MLP neurons of a small language model. Each row is named by its layer, matrix (gate and up: input weights) and neuron, and shows model dimensions 0-159. Each number is 128 + 24 x the weight over its row's rms, rounded and kept within 0 to 255. Numbers have three digits each. A neuron's up and down rows have the sign that makes its largest values positive.
A block is one neuron, or neurons of one layer that tend to fire together. Before each block is what it responds to, as a language model described it from the Wikipedia text at the highest values.

Number-ending tokens
L6.gate583:113152108097153117124140147138104095127121143105148102126110095143079118116102103108096123107144110137119174120150178140111148100077122133144097138138157125089116120117122173110111155171114122171159128158112098154124184098095103143130143115132156171119155107124090123101152147136165127125133130127125129131153157147137130117120119102114151111123136166129181139113164138152118135140078133153126109134168144070139093161116078132123078125132113153117068165100125131152167096116110124
L6.up583:116176131114144153160094131115105133061121132107141093108113161139120134127152134142067117145127151154130118142084162132134124109141086124121124116114105108084115147146130097121126162124161105151139148148093159121142176116158119116132104122161089189118141119091107150140153110148146132129182162118112105175159143158133173116143098136138125112128135122116154162168115124129137108085144104145085104133103130114145109127142129145149083143081136170162135148119104162131112156155087109
L6.gate621:145160152135161117114118127154110128088096108099099144112107130107113118080153135147128138111082105100145106146100112083094111125129156144093109143172081107117144134136119118123135158127123150084098129105149141152121179109114083146129114138134149149086137119145131168186141117124140110149085130115100083189113144122125119165125128183147192132171141138101141119136113158123146120131157126138130127121066102106154153120157107097141099107141129117080105097139135128144151135116117125
L6.up621:127139083103132162085096093130137158095122151094120112106091118144100093053168105129162141139122140121106179133120133141148138095091106122105101113116114114129124100171123130103121127154108150126158087116136120128115164111104084167165117153154156151106119097131149138146121137159103120135155126107141110161139134115112178131128125109173159177113129119138152144131151160117131123134147120147086083078091106144141131144142102115163133103162189157128105140132126118106106108145113126
L6.gate692:113135112086130116144107102117143122089096099130176138108149126092152140119104149130150099154088130160132121114151152103131132145120109167117146150130133145116111140126118094085137137169153170146127141119172143123097142110123113155172136113137140135102138098140110121092142097148101152125164090099103130124086131132129150142127158096139185112098176103127120119143126164138126152087152099142082091164092094157148138134122124133151067163113125121113149105143098140106087174159087151
L6.up692:133119172151104130118085142089169134064105157171128142155155146096173126098150161150160115178145137115120107109112163185117149133174128138116080138118118123127089157138183104129125191126141148131141139113113132082104157102087126186136175121143125105121118100114141135107144132152115113101150122131168159130134165128132074138134165122122129126128127132125145126115170133104143130133085086125111118136127129155159140127154145163147143118097106157108120136131154127115121128123127102
L6.gate724:151120122151126101137091111124106129100165137131139160141124128101168088160189117160138144175144147131146148182127164122149116119150125156121118180138146075117130099112106101104113135133124128133141106128117096130138128162051116123127130212148113174139124125111137114098121107168121130155134127087130144122112155115150125121091121108107093135127147147121149124119101116078141126144142110135153110126092154110077103170093129091148091121128106150126113139177152112143116153116116144
L6.up724:112114123134136104116105105076171087126125107090174094166116107085142160088108128134095114146138155141154091140145160156117115100161123128067110152114130143137106125125145139149160122131129163145135155093128099107137141112131122136125126127147135087131123123100126134121155142105112105135125104130165133111198084146117153099104149089097127160163117098151111126143154153093120154096113099138092096115142110152133121101100124138094090085122088112143128146083114146095091118149162152

Mid-code digits and hyphens
L9.gate76:077117126123148145097069156137138166138139118124134108146152135130168108126149117105164117138132124150104131140128086128110128111126080160114134124129126121143114142131122104114121101138110170120126137132116139107118181111076107165174107121111129105145151113115124112133091102136122122112075112167117174094111119117172167119160151142100146144107108164157125127083188124117093132137117158105107127115139135165112112157129132164153078109102134133158061140112154095085083142128139151
L9.up76:142134110109125103071119156139112125062128132132127153147172109112136105151139140113129087151121137159132105082101123130107125165163084133106117099114094097125172111137124142119126127176132128085119099110101132171117122082175167140139182130133140137140116127165104139148135144156129144146125091124132111076120127100180128171122110144131137147104111092168147125130108144139147129142174107158094094091159158117134086149124151097137114107134128132133125130118120151141136138154064102
L9.gate125:141131093091101157097147079140148131068108154104137136144135107159152114103134120134125123116118161121118166110120104144166142144115121151121099130106132136142093125061101143082145158155105138076124134071125139163140120120130169092108132092067134163121158136096111129111110158175144157167162130135136112132116145136109147138130120140139140140123178166120150087156150111072142134143132095143136116117141119101106123107118083111111098092133100114101172135137121157139121120111103128
L9.up125:111153122140131118131144091133151112123094120125167110114102104123148104107097079124094094130109150135113125144109143189160131118123104129138157163119120098109144183101078143073120117127116118132094099110096114122129096070124143113090129118063125142098132164112108118114097164145132148136133122138126146146102148176105155116107144088111096094153141107128108094118148144085125135152136119151160170104108148126119131113129135110091121073115156133120124146158131162133188104099120125
L9.gate685:157139113129154126134138154136095133130134102135111165118178120104115106129135146103123111117111132133159105124106126160113137139127106095153146145141108065149142124142135098148135098091088167140174121156141118100135113174099141134173138154139129141110162078121173089130109088125126146149205167115090131082131155166109154124096133138165169128123147103145093090092138137136142091124139114113099104140158150135115143122125151120153113173169145113146152152104109109169147115130140105
L9.up685:122120112135162144135145149144135115136153127125150144109145075145112110164091097140139142122112112125106126132072146184153116105127127128121091131134074099138134081132157117121167101116081108109057147188147134136167147167118175130089139130117154148144125081132102119140113092103150144138119141149164113126142132157118164162135113157105124151142124165134145126126105086185118150162132138122111121156142093102079139133165145103153091126102136109144137109146139137104121106100108118
L9.gate726:158155110093119090114143145114131155103132111119102149105142124085135114124115106165112117155116138132146141104156141138076082109100108144128101125121116054133120135124097113093127127140139122128099084140130127153180133170099093143116192127108138164077120140110089141088137102124125192102187118119126156150073135144116154157132136144175110139064148158123139131135139138104140144082115125128129110152106155137120104126109109113133137128143121157125126139153120129151110102141088138
L9.up726:139136137130150148118177161115141102104126107155115167150157158121144133135130125138122168128092137145125150105147134134105126127148160141103125132139069141139109149101111121126194157151128143162108094165152178119160087159132092087110167155141143121176140134125151112103129122170076132128128140109100127150091136178104124101105085117151170149129159162133140119147097122128152110157108122150099134176128153113123105116124151140154133123144134124119132115161090171101138071127154094

Wiki heading closing marks
L4.gate75:176156161151111128150152129098090117120130138110149100141095124111142155144139108138135152158119152090124104095139115164133167122186173141105130125095117087182122127105137123115139107086136134115158178171078169137106137132145088120138123148098104141120128096149122122133133116139121157102115155107138116152151177137167128106144145127102109146116128104140088130095153146111174153152156162109076130142096130121141133103147133124117116127124181135168126166116177129145144080108111137
L4.up75:127143126154104134121071106095187076130133109167164125089135163094125126165173187144159157115157150131206125112117149139130107114145129150115129146137128126132143146105175154109104161157126119156127130123124123130129149110115146095096126130145141142089106157116183133125098157145160098091146154132116165173098136153144133127103155164136077111170124134115173104139143154125117147121102089113123121127082147120121096134118149113135134137104116140132116121113109175132143132148127122

Section heading closers
L9.gate400:122178068144154152139144132098135124115116120145127107112124075102127140120095175099115130164113165143083113134092133134152131107147133137130117157090118089105118133126160156123127119126117123108128094130116107116108141124115137135174123091164145117136098119158096129145151132190147145174116102136116141100108135147151106123087132137166105156110108105149163123146111185133122159125123158077137125155112066127053115105135112137148133140114104097134134149123134127147142094178098107
L9.up400:137144150096107147146085112144137140137107113151123086104124140138144137126110128132155118153094101135107103137082137138080156088179120121129095145114100156141129083102117136098138116146141194098163124149178089152130091159143127126120100126133173116132119079139125146112113158110128155152164127128125134105104131125120122151154142173205095125108113071144104087163130163148087158136135123119129153142118111148156131150155084122121106155168117162153121128133112104125149123129120125
L9.gate464:118148121152111078152131169159102157114140128142123107114113189142157151159132129150146132127074145101113118128142168106127145115104162104158129169156080099142133063085169099126091135142158124147160120178120144127126138122114101109144120095146127124118094151121116065113096100154106111158131134127115131122089121146145126130142133139099106145133088139090155109144144171095132103142142128128156094137119139161117105172097129147112125159102195121106106117124091135117117138133142144
L9.up464:090149124102082157105146123112112117150099102126183111121130172157161135077137127122128086123134122119134123155136152101167091071146126109141125183167127129124186161106094112142076115103124098154110108133115176153118123066141148157075155138130177156176126130138096125108147131138095104119150144143138131113139161132145151138138129139112130107136126072099098139166099103129146134123147123125165111125163145133120145141121111130135146098133125134151113133089148102122150129138095131
L9.gate516:119107159123146121146102112161112130130102159126123167125176119064098061140097147138118130129107113140137125158117145146129133148122095099120141137098095112150124134153113108118146112104115118155141052095153128176154113129089146125150118106118145143136127136132127083152125085159149124156143113106140128145075166147143098098130119124113086116104167111109078116162171095128139164159157161111085150113168093115133097119089122134132131134156138097141158140126101134106133105147140142
L9.up516:089145158157142124141100140095113117101112161123133161174156128144117140138137143173147166125128135108139121117111107185094150092113149124127166139106105131129144154148152157102113146117112091150083135131144113110114133125099150172161139127131142136123112141127116139111115116119086073105163170140149123104112137144089131146131114089124110124149131160152136137101162077132164134155122117123119138094136126195127068089140135102141147132144124142135134136160098098164181063159119104
L9.gate525:106172123140144129138124147141138153105103139102194135096145130136181143137129081125135101121139134106141130135126099128150177091128119132116174162122117109091139107135132136129117127089142120123122110116194154136135121140148139134125123156149159126119130137085128101140085140187146150139158139112126142161120160145173171079146101162112080139112138127112139116146145110166123114114147130144117113147132083132162119094074153136179090179135106105161110107149111113131125094151087141
L9.up525:105108116124141160124140119118127133130094154150161112102122154117161137119150129143114158139147125145142176142091106092090159129125121114083114139083143147167119102098159140107122162103131088125128105131175136093139101097138136142123112129152131113083096127108111086104125136116137112129113141083144149130122128097129160095129150143100122090137175154114121126162143117132187116106133107129147091108164142147127128135103139082176108175135182101152119151112119109127183120172160070

Scores in structured sports data
L9.gate595:163154114124084143128109156141145085113114127128108149126132119150127157140085133128162147144137132120161134139115064138142090140122161111113140160171120101157112105140165163123128110131137082099109100125152127112093155114162139154119108103166152083144096078122145107108152094082148134135118151189122124128140128125176134147126092148095149153136119156144137115090126119099087111110134080125103141128122132099102081104088097123089126142114155124145156098131149151146142098134173143
L9.up595:067161103156075158099183104118131116132127136169151129087134142122134148125131114123129124135116119132153125159126142137156166143129109136117098118154127131135147131170120123114091150147089128128127144142112146114126173123086121153151137133145119113121082121109144130119062131139092141119132145091076098134128154103101170160093113138115136157134136114117143110090153088099105142124134093114168121107169124092158110189126081157093132142118096166158137119104161142094124170136125148
L9.gate714:110130126104177121099142152159133149093107112149114115146154132118157145158094100114170151069147114147143131153138108164138153148132112114087150127153142100098153132136153143088095111113129122123151150120141098130112143139113099107129106168122126138133085113114133071122142100133131149113106119150104127113161169108138115193149153128115110135095136143136132115123168078095136133139099148141097106184138147150126177196124120091134142140169138126139092139166087139169150120111141131
L9.up714:130128147155115119086096119116165122114115114132074115172129138131176126086072155113156125118172135129168126121128073144166165156135154115120125108124151120153168104140139122118112132161125173121084093128118086142113109145129144083166108151126098136099142138116106105129151132100133166099150143091132119102117162120106153103145122123139189122115156128125171130093123069116132155132137153158120142150137138141115144143122131120112134130154120159117122143166102133128119069105075091
L9.gate816:072099117128094110112087154121125131096129129163142114117122112175145124141094100135143139121142129115107120178118116095112119147167132121109120096149118103134110093149129109104076092153123106113143144121168093154107154150180112109126114107131150150093123096168111118108102109158086154128162104138135102114148160142145147148131097147079118135107085153111152090085168128091099107136120105119080139118137147119114128140130133092130115158112112144135121136181080168104114113143116083
L9.up816:094109152134128149119130172096125141124118110103134087110132129162092118146160126142095120167158142170150100147135113116137124164125108102105147125129156151152114108160126168146068083135125140081120151168143123152154150129066134133096089096126119100127111046160125108134142139119131128128137112163127132100112138081159128122123123138166168134107091109098114129121169088129111146147121071133163103143108144120137117111102150090127097164137122129130158131128078145126139133098138113
L9.gate818:114144129056158118121167116127104161116130170089135118141131143125086147122123160094145117109124107140098111138111096068124093122159093150163117117172138136138112122142133141120153101119092106117135147149141138125118118110140159140136117179153155123183107121125142127133106132105126121106086130150108112142140111110091155137154095175134138147121138100113147157088095133160135154105101110101151149075134137126146154180124103117128132212115140140132136108160126140102118076093135143
L9.up818:081103116155114135122132134107134170175152149123112155109179129119145102132118130179099142121128151122125121160133095121098101146148136129098142135147140152120105136158112148113153169091076101110139168130127113126104139117189158131089153124113132092089114139159118142107125165122151098093094087133093136108174106083123127122128120126098109120142154118126108053140112093101127157155122127147135147143154112131104088117141110092112138128158160136099138152128070133129178128120147128

Multi-digit number starts
L9.gate138:130161100142106186138099189147150113117126133121125090130098146144155089114122109118145132156115179116161117153198132131145097142147112086117101129107170082098109146167127114124110082136112159112120113096136155142123160135119112091148098142119132120147147155137138162134141119099109151144111114114121114125145172139126085102110105133189179153091135151157127129100154114135163162132148130118124136106086154083141139112094153126113153126127132149137131158129146136103109147143106178
L9.up138:144157100136135101099175132151119110161118128155135091108109130141139118136131134055098117088132142103150102106161159163109163106150102073149123114060123151109128137159109138116142148130112092145137134122125171114157112138101161126116139145136127124137110142095118101143110140111151125121135153145165125152107121120093117107134109171151171124101130124188112168156109126107128157117132122126135076108148142112083174113138105133133133127126137123115110129082161146097100140167184175
L9.gate237:155165150167134129125178180114143131117103127150116121176113109130128146151164129171145137087113104157169123103155091089126095164149130158150173119091117093153098103149173118105113130152103124101143095182196107083136106115126086122166120137160167124163122140165139166129137167146147129118132093165145137140127140134137107114145152152140150151132142088149142145142113137146144134133105104119148147121155171114116132118112114135101136112133133140092137155113146135141086117145132162
L9.up237:156146102138119146142131169105142137122139111159093123141093133104133165149136140163143117101137125135157124118148176127105126111130128093115190126127139090137131119177108144084124160136086123108104131134151169137164136140117094127150120157193096107183116160142109095141170153126096139103156097131129133124084133123095116137154118167142142160154114142185131111161112133138121103135143102125138098119128146135131112094113122115115103133140130152152199185146156139172104137140138164
L9.gate760:118150123127135145113072118144106197190130084106142128115161134171155105133136118134102124119121148125166096121115125151115077121144107103135095135142128112129107122115118135116153167104122147114139109137112095098120083131150091103132117149157145122130131191103127156166100124149121126143119129112127154095137162165109087112118105159109134103145145179124127106131105108152151132112091099145077106132115152104141108091100163118143130130110117178085112112140129176121089122101144174
L9.up760:139136170154121136112106151133134133163123132094108144130163169136110144153184154123127172083153142140104126133163128131123115151109110110104136138130129066167100111114154149094153105123113108085096148197138146177108136125100138112155097141159166115121131107110095108128134097118115135150091114096113137105128105153161145130136124156129148165158157115138110084157165133110118103118131104135150099161138161140135167110179112170171128117077129135099115138087120150111124124119111142
L9.gate817:137147114113134144153093157153092149123135138167114133082140102134125115131118127139132134121137161135129089152103144174126140143168095110161160114145065091128117126144146123092159107111149156152134111137132127130119154138124145092133141152092110142193120124119162126132104146154117102094101139130110153128100142158163107145103095123154140121109173134194140130150138164145105133097072149100149086113109125130079141114083139111112133175114099122165124142129164131166087138110164125
L9.up817:138164143153120101110104156099142135125118162124132154089150154085155145151103160134134153146161162132117125097153110171153098146147118140164099093117112092154156145183119103103137125146166130159143128147122131183114142112134102101109154124135143108125126130102135108134140211131130142145103120129083113147140120149138110129138126150109148104124134101175133144117100140120096097120111127149136124081123156115124106096113090124129150084138149149100123129115149134115091205179116168

Fixed-phrase links and score dashes
L4.gate245:140139128147150075134137123104100133134104136130145083154187136149116148147105151116143164107128083111127120129139141133149091124120133125126149156154145129129123091170103140106109151163131097116120132096159118110175146127114150100068187145093130118142135137156123124157134121102170156134124108104160128112142105092090132124121169172058122127148167160136122142157121132123119095144068106113102113125107124162147116159126141111184153143114167124139156134134147120159152112091141096
L4.up245:088150155157155143057118150133078158161127136134126130131142108087129133124151132132132093111143160154130128121126119137127111124123139109163103136104105210142103100146110126110144125129131130072129129111138127079105124145125164123086142101140132140157125092180121132114134140167134157099111072098172141126128164118141137096071105163115094179127123125089123123133147129101134145150096129135137096101084134142111062172143123145112120129137133146116133117156120114153139147152111120

Table header and infobox fields
L6.gate1:103089148126129111198150120106118107114141161172110110129166129141099153137117092142130126103094146110149139140085126153127123146152137118153148161085162117142137067130133127106137165179157125088113092162138113109126107126136118139160120097130126114111114139115138138147155072111168114136133139135156087096122114156148117136112206157189146122117118155137131119116132167120109119140091111150138076118123140121149114150125103122089132121100120128097128139179084126112102121103154130
L6.up1:104134150103116138175101126138119103122132068107156145135122125102083136142145113139110111119165069112164137119091132151104136126197134118152134150140099137124158126152132114171113148115118127140099087150176143143113114126146122149126138155123135117125145158188113153097121130146116111141185123114056129173119113127150151101123115141105085144170120103144137087114151114119145155138154150135147135094111144167082138130152124110115141150094142161130087136146093115124158095143093134
L6.gate82:090161135100095142114135135162135127116163092117105114117159122129125143118144101105119116111127135116141082161124101143128112134157136127130156159152140101167125108137127118089122143103161158172145092124100102157108108128110141117130143106124138108100102115171163142073095120116143107134147146085121131121130159143116105178126157161151156135152118158155152108154120134081127169127130153133099114097111135140042148119087139109116096121112116174170121174104116094144087110108095147
L6.up82:141146156120085101130109138148072129092138144139118124103097130106107128118103129186126106170152110137124144114025099132127154148128104129165165095134128140174115114096123121091108106116123138096134145083176126116102143140111152140118126090134117122128097149152109156121140124150137165096146150092101097154149119132140175149090126114165141095141127143120138118132130101073147109119151098104145136117130119146133099129139075130137077107097113171135133135133148137147154115121096129
L6.gate308:139133068155130156124127115091102144110158135094169139128149173147123165122102124126144125131112153123164148144143114166124159171159100113111177152118127103135131078136116120100140085091142146131130113157117123132171165106127128143102103098164118127097124148154092125082106124089101112156131135120158134162096145126122144134105118107141133123134160114115141065127176159099158080155139168100153108136110154113137143120097129135094151124112149136100086168147120159107159115133113161
L6.up308:118120160123101130183123119128155143129177109163132115116129116081120107120134162147093134159103133098161135138110121106122101124105085159124170112122147150134112135114128106142123110065135138113119147138125108144091176141125170131166138107155122116158109149107133145107120178126086137107099135184149148147157114133147097116108133098134099096142160142134132091094104133117119082111141110135106086131125166154120108160121153100106112133140090116119105169125163107131185113123059142
L6.gate369:080121101125137161155141115147133123118178130147134117133115147183133140099124147121138098094094155129078120143121130116161114154149124096095078134166143108178133110086141101099112110121152132134155100117122112128103150085122102132160110132147131079093133129088127107109139141108108108089104136157139124128146103129156115090140165108137148073075141151140142095119101109093108131120107160107122114123116096114140096098100126068142144128150089135151165105178123123133128089127136099
L6.up369:135127118096123126155102142161170149107077109131101182133142114126141133127116110131165098101108129088130157138118132140094149147166136100142105141147119144089145161107118144113188113166128137114154116182160118073104138128092156161130145182157141094133155143125127141158152149147129107162109126112112119134097165166166120138118095096141111135134090139182146101107122119141117133124112116158135125140058136145142105146118139083156137137110112130118169156152141138099132112119141081

Mid-number digits
L6.gate67:098155122152094101082156138140126162125107109141186131139117146117125103106141080104136119119176130161128105126201111100143089138156158143146114146191146140143121100108148146106142156136135117146117117156113098124144172106076113127164124144136099153153098133094108167135144083103114123135146120157115119142072138144110143157157127089105136134118096112152124125097116134106123161096097095126111109124165154115114119147138142139150130102117164163159161111113113149109099102101133092
L6.up67:138088149123096125177141160135191144144085127137125086110135121098092101087088118137158101117111118134140145123146087161116120163149106120120085112129117128111144131150131091125121154150138107092133123119097111144118128137107134116167112087151108128166118128104141149127125098134162087141171144177119114164116145104140132102139161105155139156135115086129106129102170150076101158118158065110135119111077125126138142146123145101152134106129143103131172135122120140090093125102158161
L6.gate78:155148154147150151128113166160148137100147140145104121142133162161110135157129120159137110137131130126158145109191129092131094113154104091146139151113127127155101151097132103143136121074122095122147148134099110145161125102129142124167088152132081120129138124133069171113124139110126148151115135113113145131120118148177106138086124137147116137113083148193132108130115109115172124129114144139092082133164117159157124113097164099142126117145137136091149067090101161130084137091156132
L6.up78:146124127131134101097110115169107079093087120108149063139121144150140136154144116107121122146163099103181110155128113138094107141114085132099122132144130115105073135131115123160136168127135112137101142122171132108149091136131112135120126189153108097115143138119157128113129124137138159091114140134120106118162089091193112168138149126128137072119125123121165073148144131153144110145134110139129112080150126145131091104111107107164120102115183131134136137108140156084134082104130118
L6.gate647:121135112100145100168123163127124099129182099135140094093165129162145107093077093113141132139149125120148119093130130110128114143150092115106146136123127090129115064096084133127116135105125085127133148105112148136101117131091143128139112103138106147126153116128124158118121084154128151123149104155117104149121126112103136131166112101131120134141116157125152083103172130108113132202134109155140150153157160107135172116120121122145171185093108169082100138126117129159162099171128111
L6.up647:184143145118140134132098132094104150148140132100090109115084137098134099086147163122162120100135134129175142120121129134130109123121167089077151115129118133127115086124143118068140129136148091138126136151136097133162142185088128153117150163144099074109130103117127082114114110162169126151143122137148084127132085144141126160110086132141147101111123170114151148105123129146124114096143121142092191125146130170105075159119121138106097120165137118142121129118125110126140151098125100
L6.gate791:146111136104173102133136136124131129117138116111160097100139127100162149087088094105109143144120139148169135132137088120125099168138158080120121183208147127161141066126150114130126142137147119090116092156139141132112127124109132140160106102120115167088192104125109108122122117113144143153108110174089106121172099136125182153122132093102116125086134173129160093121134103095138110136144123135130118088147151112117149112138147109117131150148101102124118104140109141131161131105145110
L6.up791:140105109125177120180154154125116152128115113109142107110130119118107109075129155105114132097157079126165154140149147134094120119120111146132151155113148142160152138127125177117143100142154107148132119140126100121168101128149127157140147136112127100103083129111101114141129084166111154136115141128125130132141143178116117142126149081117149139091143179115105150162157154101108117174150146100098161098143142149117138115172143111074121128161112147059157148111138102092136179151146103

Section heading closers
L6.gate106:105083122147121135101102141114094120116178140128131135086162121115148133111135130133184144110164123130190094144140155121162151096110126130134124116130165117139122139166133100164146132155095110159178154170076153105133091132109138121140146148151144121175145129141114131102080117167082100110142160127118126166131163147166120156124098169140104143109120126120160117112175115083067145110147110156139115120129128103122116126126157123120120107112130104154083135124120129126075101119133098
L6.up106:121128122148133112142164158185110137115147111145139150106117144138136170096106190108156119114102126097101117104147122178160126109159138144169105132116132062143128164104082126096122132103096131139116113134139103113083159121135137109150148115141138134154170103162075118163097128191106117140133169086098095119122116133126167124104109182137114149134109117142094111145121119111151109148123121160133118116083125140106108128120135114130094155096158155156123162142121115101139079137133111
L6.gate366:130098127095108104103173129126174151154139160109094127110154155141097115152074161140173135138121155131136096157075122144159138121120131148154136137128148110167125092109130134173135143110121117166136158058140113093119066107088158150122131112139153136156176119112130126142099105139148115173105125120095122124081095121135167142140123091088110133098138152139119089081137101124108109120130122104115102104122143141125153129136124166154078146125143132152137151132140095144105106110104135
L6.up366:100135113170145095070121137184131079115135125114136176132141154069086112113112142122158130130134115138138112144128131124134140160158120096114092142125110134138100140171127108127101126129122130096087123154114103112149139121080157136109161149151151149121153092144149141116112142113073115078148099099112108112130148116175102131122115147117135142163143096090117095131158150111117150108141157080127148127139108188124103113101129104100087114140153179129096133113121183128121138115145101
L6.gate412:114126166113111125125143160125098106091127140158166145152153131097130133124118148141142175117120182118122172127162137167138150143115122121117156192117154113177109113092106142137144109136106100116087132104169148096148128129123131118115133122094140068079116129123147069120153125119092104132134146126137098117141150091117198120135171139119088140127093135154110119151144106124141137136126149118128112109150137158158097126114118122108097070143177129122129106128152114140071094121094146
L6.up412:135135102123077148103138139144146149139140108167117131110146145162127174159110126129140153138124126153115155130088139128141137103092106090096112112111132059120115099146118157162087136100121052131092139130122102122137109110142139116116140166119142127139118116135134162168092127119139139134095080170099132125094092133131163149142117083133113160122109120138156101127117119097112148116119128143112122160119137081127099147081121068152126121107135151191131090096157119162166121121094126
L6.gate730:128111112095138118132122160181124123123132119126136126096126143135136129154134136149154109103147131127095096149146155127148150161118156123097129110112140123128141073171120106126119171173159143120143148129124145144112095129159120149172141154133156194096103097097138109129119134127119159137187169149126118119128139176063133146141190150129149133113118116107178163138148124138115129123108072095113078119096141117123113153104135154134094178114158164117131101079156147125119142126117138
L6.up730:119121115146154144102150108099112129102086122099143143156115121120142103146113107129137162133112137141110152111122183120124130138186130097136170095138106114175134103147124173126140166125141179146137097098131115145118121066107129179090159131135144116096157153119115136143124160165168111101126125118112187142097100134149136113130140121133111162129134172137157161092132140118109138126110146130136071190152122087099111144090148121136139135144167109164123126121174102107140089125125155

Mid-word joins and hyphens
L4.gate639:103150101125153112141167154095134169135175167141112138120141139131123147112146155135158147137116109126073119110079098095110109091137121106109144135124122124154120136123147129173139116100144116117158093080139144108116118114157096149138106144089153138181138110170120118106144136153142137118080065087135125160105139136162151148116105113125143147110167116141095109109146137141108111143131129128093130128178138133118100142109145144134104110124139056177161126089133181165121123115093110
L4.up639:090158158103123104135140178138099145147147150094155128119157127159128112133139142142145104096151123152070051120151140118114135144149114147156123120168100116124071150127117139142124160109142154114139120169106104129147097178091091183173118105101115170171132099104109129159152122123118103125135117106141106152146137151084163140132155125128133143131154129141145132132115119097146119173139142158115079132194132129131100155144099126171143121105170124138134116117116144147102117142132141

Decade digit of years
L4.gate322:126161143151137129144106153137150106134118113163125149131167165129135104091111154124134136115142107112108141117136135101094097097141111081129126109136111134146119119156132112135124149104131136116173066113148121135137137152104151161094136144141122114139123093176116140095124158140103121164150167120134109082097158141154113166146096102133131136138138103122108157183169171124149104136170100104135162129098072137129167127162137164150091122166127157081138170138131144117111099142136058
L4.up322:121127086160111130167115097121112119119119176120128165159125120135146151138087134172142142120107097116165102078126117163099114069098132138129152134127119119112128122140113111145144121098098154128112153147135150149128156083103093132071118123118063098163107137099161109136087133139133117128090100130149115122176136119130109061117135131160138092148110129152155131177155172104116114142110121153147123132077116116096145160117115106134088129127097087150109141123116116124126131176141133